MLP neurons of a small language model. Each row is named by its layer, matrix (gate and up: input weights) and neuron, and shows model dimensions 0-127. Each number is 128 + 24 x the weight over its row's rms, rounded and kept within 0 to 255. A neuron's up and down rows have the sign that makes its largest values positive.
Before each neuron's rows, "fires in" lists the words (lower case) most often at its 100 highest values on Wikipedia text that the model never trained on.

fires in: "who", "that", "which", "whom", "to"
L9.gate146 [140 109 143 157 157  82 113 103 169  80 131 135 114 102 122 115 105 126 135 148 198 128 177  67 144 174 103 104 124 155 132 111 136 156  94 152 114 107 122 131 147 182 100 121 136 112 107 157 119 141 119 102 129 152 147 119 121 121 120 127 133 107  82 124 110  92 146 127 159 143  72  77 129 140 151 137 157 155 140 138 174 148 112 137 122 167 125 134 139 101 141 144 125 149 115 145 142 113 130 147 144 146  67 124 167 138 126 102 121 129 133 150 128 121 155 119 162 121 105 164 115 106 119 129 100 108 129 101]
L9.up146 [120 148 111 124 126 142 106 132  91 138 114 150  94  84 128 157  93 108 155 119 106 109 132 149 143 108 122 136 120 151 179 110 142 103  82 116 149 133 101 137  82  98  98 116 140 120 100 129 134 145 116  93 126 122  96 112 131 152 145 121 126 130 148 123  94  96 115 156 154 116 112 126 127 153 158 108 125  95 143 150 135 152 150 147 130  81 153  95 116  59 148 162 109 124 117 141 112 119 136 157 169 131 147 136 130 111  77 147 159 135 132  99 100 109 138 117 145 142 154 138 134 147 132  86 129 133 155 138]

fires in: "to", "financial"
L9.gate363 [150 134 131 153 159 118 140 113 135 144 116  68 184 160 134  90 115 111 138 102 160 128  95 147 145 123 137 109 121 114 144  50 150 111 120  88 126 150 151 153 147 107 156  83 127 103 154 136 148 142  97 135 118 161 123 127 134 126 135 137 135 133 125 138 139 127 169 144 145 160  92  72 133 137  94 162 137 126 176 141 103  48 126 122 173 106 132 112 134 147 121 122 131 102 119 134 180 107 158 128 186 163 148 124 156  98 108 161 119 126 107  99 150 116 122 172 131 153 124 142 152 128 126  94 131 167 171 109]
L9.up363 [107 156 132 149 129 123 118 159 124  97 154  87  76 147 117 133 122  89 169 126  97 137 156  76 102 157 104 135 117 192 106 105 140 137  91 143 144  95 142 127 193 165 132 106 149 135  72 100  84 163 152 128 150  99 136 118 112 127 148 102 107 148 122  80 154 138 115 113 178  81 134 106 128 115  95 111 117 126 138 111 115 119 133 185 137 107 106 122 130 158 135 112 129 122 129 137 132 116 114 158 152 116 135 173 124 103 134 149 131 153 122 148 158 127 130 112  71 135 171 112 157  77 199 144 105 100 148 184]

fires in: "radio", "short", "plant", "studio", "opportunity"
L2.gate193 [137 152 141 132 136 119 163 123 139 145 114 136 140 131 127 131  88 162 152 134 109 104 144 147  95 130 148  97  66 175 102 144 136 123 131 129 132 144 117 142 158 140 101 121 145 146 125 106  97 150  92 128 125 145 159  70 150 136  79 100 164 148 111 167 108 131 161 187  89 141 130 118 129 165 177 129 141 134  83 111 154 109 139 108 104 109 162 161  86  84 136  71 109 135 126 161  93 114 102 172 132 127 132 139 173 131 137 141 152 147 126 122 116 157 175 179 110 119 130 100 107 100  89 139 147 126 105 126]
L2.up193 [120 152 165 118  90 149 143 156 132 130  85 174 143 107 127 142 102 127 128  71 110 129 122 126 137 133 124  92 144 167 128  79 127  94  90 103  84 127 160 166 130 108 128 138 121 113 147 115 107 133 134 129 106 125 137 128 151 132 136 113 126 156 121 161 120 121 166 145 125 129  80 154  98 152 133 121 111 170 116 136 137 138 133 109 112 174 141 167  96 166 130 100  98 101 137  94 150 157 105 169 115 169 109 110 143 117 102 178 138 128  99 170  81 137 167 133 139 107 134 149 120 180 128 142 113 132  88 149]

fires in: "part", "parties", "party", "particularly", "partner", "parts"
L5.gate455 [108  75 185 129  81 136 103 116 143 128 115 100 132 144 128 116 182 130 130 140 136 117 128  89 100 131 136 148 169 151 113 143 104 132  89 151 139 134 125 119 123  98 144 130 139 163 113 147 135 146 102  78 103 121 143 116 123 148 107 120 139 106 139  81 115 170 116 140 115 137  93 131 115 137 110  93 139 104 122 130 112  96 166 106 137 139 129 140 134 159 146 163 136 129 123 104 133 135  89 113 160  72 150 115 137 152 121 150 111  83 123 145 121 152 151 182 126 129 151 117 100  91 141 110 130 136 123 104]
L5.up455 [143 152 181 116  88 128 139 119 154 159 122 152 160 137 119 128 128 148  97 137  89 136 111 106 131 104 116 139 139 137 144 138  89 100 103 133 129 133 120 127 145 107 123 126 144  92 125 119 103 162 125 141 114 154 130  92 105  68 164 108 122  77 114 134 148 132 170 137 134 103 113 168 108 153 143 136 126 119 144 112  67 125 112  72 170 126 103 145 126 142 144 117 109 147 112 114 134 126 129 154 152 117 120 155 100 137 133  77  99 125 108 116 109 124 121 154 127 140 109 129 130 102 111 146 150 128 133 120]

fires in: "these", "al", "and", "two", "all"
L5.gate544 [132 167 142 115 136 125 102  71  98 138 132 161 110 107 138 104 177 123 107 117 154  92 143 110  60 143 118 128 158  82 140 193 122 106 120  96 107 120 118 131 110 104 111 105 119 172 169 144 140 111 162 118 131 146 119 129 132  88 159 110 133 122 150 138 117 134  92 139 122 176 141 147 121 110 109 161 109  97  91 111 116 138 147 113 112 109 131 102 108 121 163 153 136 190 136 118 116 124 151 109 109  94 146 163 140 133 155 107 123 130 109 156  96 130  91 118 109 146 136 148  99 166 137 133 139 144 167 101]
L5.up544 [162 142 116 110 138 114 133 121 115 158 128 117  86 165 126 120 120  85 168 115 123 115 119 106  94 112 111 115 180 137 132 142 151 108 142  98 135 113 116 147  72 131 172 117 129 129 140 137 129 108 146 107 108 136 117 108  90 120 121 114  93 129 148 101 121 106 110  83 114 184 124 161  95 105 128 120  91 101 127 158 126 146 144 131 104 143 120  98 141 149 125 145 154 178 100 136 121 160  88 150 113 201 115  99 165 101 136 128 101 139 145 147 128 110 127 126 125 109 157 122 156 124  59 146 183 138 135 127]

fires in: "it", "who", "that", "what", "he"
L9.gate305 [128 123 176 120 122 105 117 150 142  82 141 137 142  84 104 118 130 106 142 179 150  67 113 162 144 141 166 102 125  96 183 106 127 148  99 166  98 143 142 120 139  92 146 112 162 131 146 119  99 100 125 199 119 102 146 202 135 142 106 150 147 154 114 152 116  86 201 143 149 138 125 145 121 127  95 118 132 116 107  75 170 120 125 139 123 121 173 165 140 136 101 151 104 163 131 157 125 109 133 124 118 158  97 124  95 133  96 103 132  97 159 133 112 152 153  84 120  82 114 139 124 130  57 123 130 144 149 128]
L9.up305 [184 181 118 136 139 160 130 154 128 137 163  90 122 107 133 144 117  85 132  78 175 121 170 130 105 139 119 134 176 131 116 175 118 158  93  85 149 102 132 114  92 158 133 115 110 126 143  84 133 147 129 128 166 163 122  95 122 176 125 116 138 159 110 122 118 141 138 146 100 107 100  97 129 138 151 115  85 123 154 113  90 151 132 143 119 161 110 126 107 119 143 155 115 160 126 151 130 104 135 157 114 130 116 158 144  82  99 132 142 122 119 150 132 116 125 120 153 176 133 105 127 121 122 101 123 149 129 116]

fires in: "been", "be", "line"
L2.gate135 [132 147 124 107 138  98  91 129 116 148  96 101 114 113 165 149 169  95 120 161 125  82 132  98 120  98  69  85 138 144 130 133 122  70 130 134 136 116 127 118 126 155 137  77 111 152  89 171 132 121 147  65 150 127 162 121 138  90 113  97 124 104 133 147 129 142 151 131 101  98 132 110 162 130 133 135 102 130  89 147 131 112 119 144 132 130  89  81 118 114 151 139 106 118 144 160 116 131 115  99 131 148 163  72 154 120  79 111 117 155 115 107 144  90 142 146 135 106 136 117 138 155 129 135 106 147 116  92]
L2.up135 [114 117 148 113 133 164  83 153 145 156 143 127 105  60 125 123 169 153 126 114 137  52 148  85  92 109 100  87 141 143 117 140 111  88 108 104 130 138 133 126 125  83 119  81 100 137 141 139 137 123 123 127 124 123  99 124 162 124 103 145  93 106 121 135 115  95 150 101 133 154 119 127 148 102 175 164  93 125 100 159 134 134 114 162 132 157 108 129 103 120 127 138 150 104 118 109 119 113 124 159 116 129 146 111 150 129  93 131 115 172 136 112 119 138 137 129 135 120 175 127 141  96 146 109  99 184 116 119]

fires in: "but", "bofedales", "however", "though", "muslim"
L2.gate209 [137 132 119  99 152 122 146  83 153 115 147 117 162 112 118 126 139 108 121 140 122 120 141 141 128 117  75 138 143  88 114 165 157  91 151  87 153  91 160  78 163 112 147 164  94 133 124 128 142 157  97  87 131 128 163 164 126 181  95 146 133 132  82 135 139 147  98 114 143 120 128 142 113 125 162 142 162 127 111 122 127 118 145 132 100 159 120 179 166 126 112 155 133 139 145 128 133 117 141  97 146 125  72 119 151 118 128 122 151 140 142 127 122 109 147 112 143 133 121 130 130  88 132 120 150 153  82 129]
L2.up209 [150 173  98 122 127 123 103 113 114 146 127 111 170 115 100 104 134 134 132 135 125 121 105  90 120 139 125 114  89  97 140 138 116 115 104 123 141 170 147 146 142  91  86 116 171 140 169 125 150 141 115 156 136 117 151  97 129  89  81 145  60 173 176 163 161 118 107 143 117 136 162 120 156 116 129 131 131 119 158  95 113 105 102 133 111 135 160 114 150 131 121 124  52 134  84  87 176 108 160 191 128 127 152 132 164  96 142 110 118 175 135 125 133 113 129 129 129 115 165 160 108 131  90 151 112 115 135 121]

fires in: "made", "part", "making", "hold", "party"
L2.gate472 [148 129 163 120 102 157  96 149 136 137  95 119 135  76 130 118 168 183 129 140 129 117 112 141  92 105 159  96 150 130 117  89 116 143 106 167 132 152 142 168 112 110 162 140  93 153 125 112 150  93 151 105 140 101 134 137 145 122 169 173 133 126 150 110 106 145 136 118  85 167 132 120 110 137 115 103 111 117 162 129 139 146 122 127 142 174 105 105 120 124 142 102 138 130 121 112 152 125 149 105  80 157 124 137 101 129 139 131 141 106 155 184  78 133 170 138 150 114 139 133 104 102 128 138 136 123 124 126]
L2.up472 [111 115 121 121 153 131  76 127  97 123 134 153 125  72 114 140 157 116  99  95  88  99  87 140 127 136 145 121 166 108 147 102 129 144 140 129 138 109 120 129 126  86 142  86 133  85 149  93 164 137 120 100 111 114  72 114 121 137 140 107 122 145 146 109 125 156  88 135 109 122 133 153 111 150 119 119 102 163 170 154 132 145 139 131 145 107 130 134 113 126 155 155 136 158 128 116 141 128 170 119  97 114 110 157 151 160 144 133 132 134 176 149 121 118 112 142  99  92 137 113 118 164 134 104 136 116  94 125]

fires in: "actress", "had", "date", "having", "place"
L2.gate264 [129 123  81 125 142 109 100  95 161 128 159 101 116 119 136 163 154 137 119 149 155 129 133 120 134 116  88 100 112  71 139 120 123 135  91 139 126 124  84 103 149 168 123 127 133 110  93 120 156 115 139 125 117 102 127 108 134  95 101 122 155  61 106 161 118 124 122 130 132 110 111 148 166 113 134  96 134 131  86 132 164  99 141 143 136 146 149 138 110 115 151 125 160  97 176 134  85 116 144 154 182 122  98  94 115 114 106 127 128 154  67 120  73 132 131 126  79 146 105 169 123 111 182 115 157 124  85 117]
L2.up264 [119 118  88 129 117 134  60 158  84 152  96 100 116 124 131 130 204 107 110 127 106  92 113 104 117  76 123  95 142 114 140 120 145 167 102 183 148 115 140 130 117 138 118 120 129 126 103  94 164 107 117 129  88 129 138 129 113 144 100 104 155 102 151 141 150 112 155 121 127 144 150 139 165 130  77  89 175 175  86 110 142 115 161 140 136 131  91  96  99 136 103 153 109  94 147 156 143 107 103 142 125 135 112 124 112 133  90  91 113 119 126 139 115 152 111  90 159 150 142 112 120 140 115 105 143  93 144 159]

fires in: "are", "were", "be", "get", "been", "being"
L5.gate81 [186 113 113 114 121 115 136  87 123 106 116 126 129 129 121 123 147 100 117 128 147 123 160 101 138 115  99 144  99 126 117 126 112 130 115 121 133 126  76 110 130 120 152 141 151 100  74 175 177 120 121 121 115 140 129 163 144  98 132 142 137 135 121 188 134 143 116 121  81 144 173 133 127  96  94 136 116 153 110 140 161 110 134 156 174 150 133 117 140 119 102 143 113 163 150 119 135 169 134 120 166 114 132 106 101 106 169 102 149 143 122 122 125 152 116 125 115 102 134 145 154 120 166 119 136 152  91 134]
L5.up81 [157 113  90 125 125 132 118 144  84 141 106 159 146 126 147  96 168 169 113 161 134 147 115 118 160 131 110 139 105 131 125 108 147 125 120 153 113 150 115 134 158 101  78 111 138 152 176 158 139 137 124  93  74 148 102 111 121 120 125 153 167  98 107 112 128 117 124 164  98 116  98 142  99 165 123  87 143 149 130 168 145 153 141 147 151 179 132 161 130 162 148 106 125 105 131  93 137 144 139 117 120 162 132 128 107 116 115 133 126 106 107 145 117  94 156 100 176 139 150 168 128 131 146 130 141 113  98 115]

fires in: "into", "to", "reached", "during", "of", "reaches"
L2.gate39 [142 125 153 111 132 113 122 137 121 134 180 147 109 107 129 106 133 130 121  71 155 131  94  73 116 131  93  98  82 169 159  74 122 191 193 133 147 133 124 145 141 112 150 170 103 132 158 156 110 139 129 119 143 140  89 119 149 118 123 169 129 149 144 126 100 123 129 131 146 161 118 107 128 164 167 142 143 107 143 145 118 103 135 125 151 173  95 119 127 110 155  96 135 120  94 139 171 109 136 138 120 100 151 177 147 115 118 134 107  90 100 126 151 150 133 129 159 127 112 139 129 104 148 129 142 123 135 147]
L2.up39 [120 105  81 143 109 106 117 121  87 116 166 126  91 148  96 128 153 104 132 128 135  99 115 108 144 108  91 148 129 124 122 116 145 147 135 110 105 126 118 153 144 153 134 132  91  97 135 125 115 107 137 119 121 140 149 120 120 110 129 152 104 155  92 108  77 124 115 174 133 114  94 139 102 149 128 132 148 119 135 133 103 132  95 108 130 196  73 138 124 117 109 142 139 160 119 160 133 130 143 171 118 112 131 153 135 132 162 125  92 123 132 156 119 129  85 142 166  97 139 115 135  94 113 133 119 119 102 124]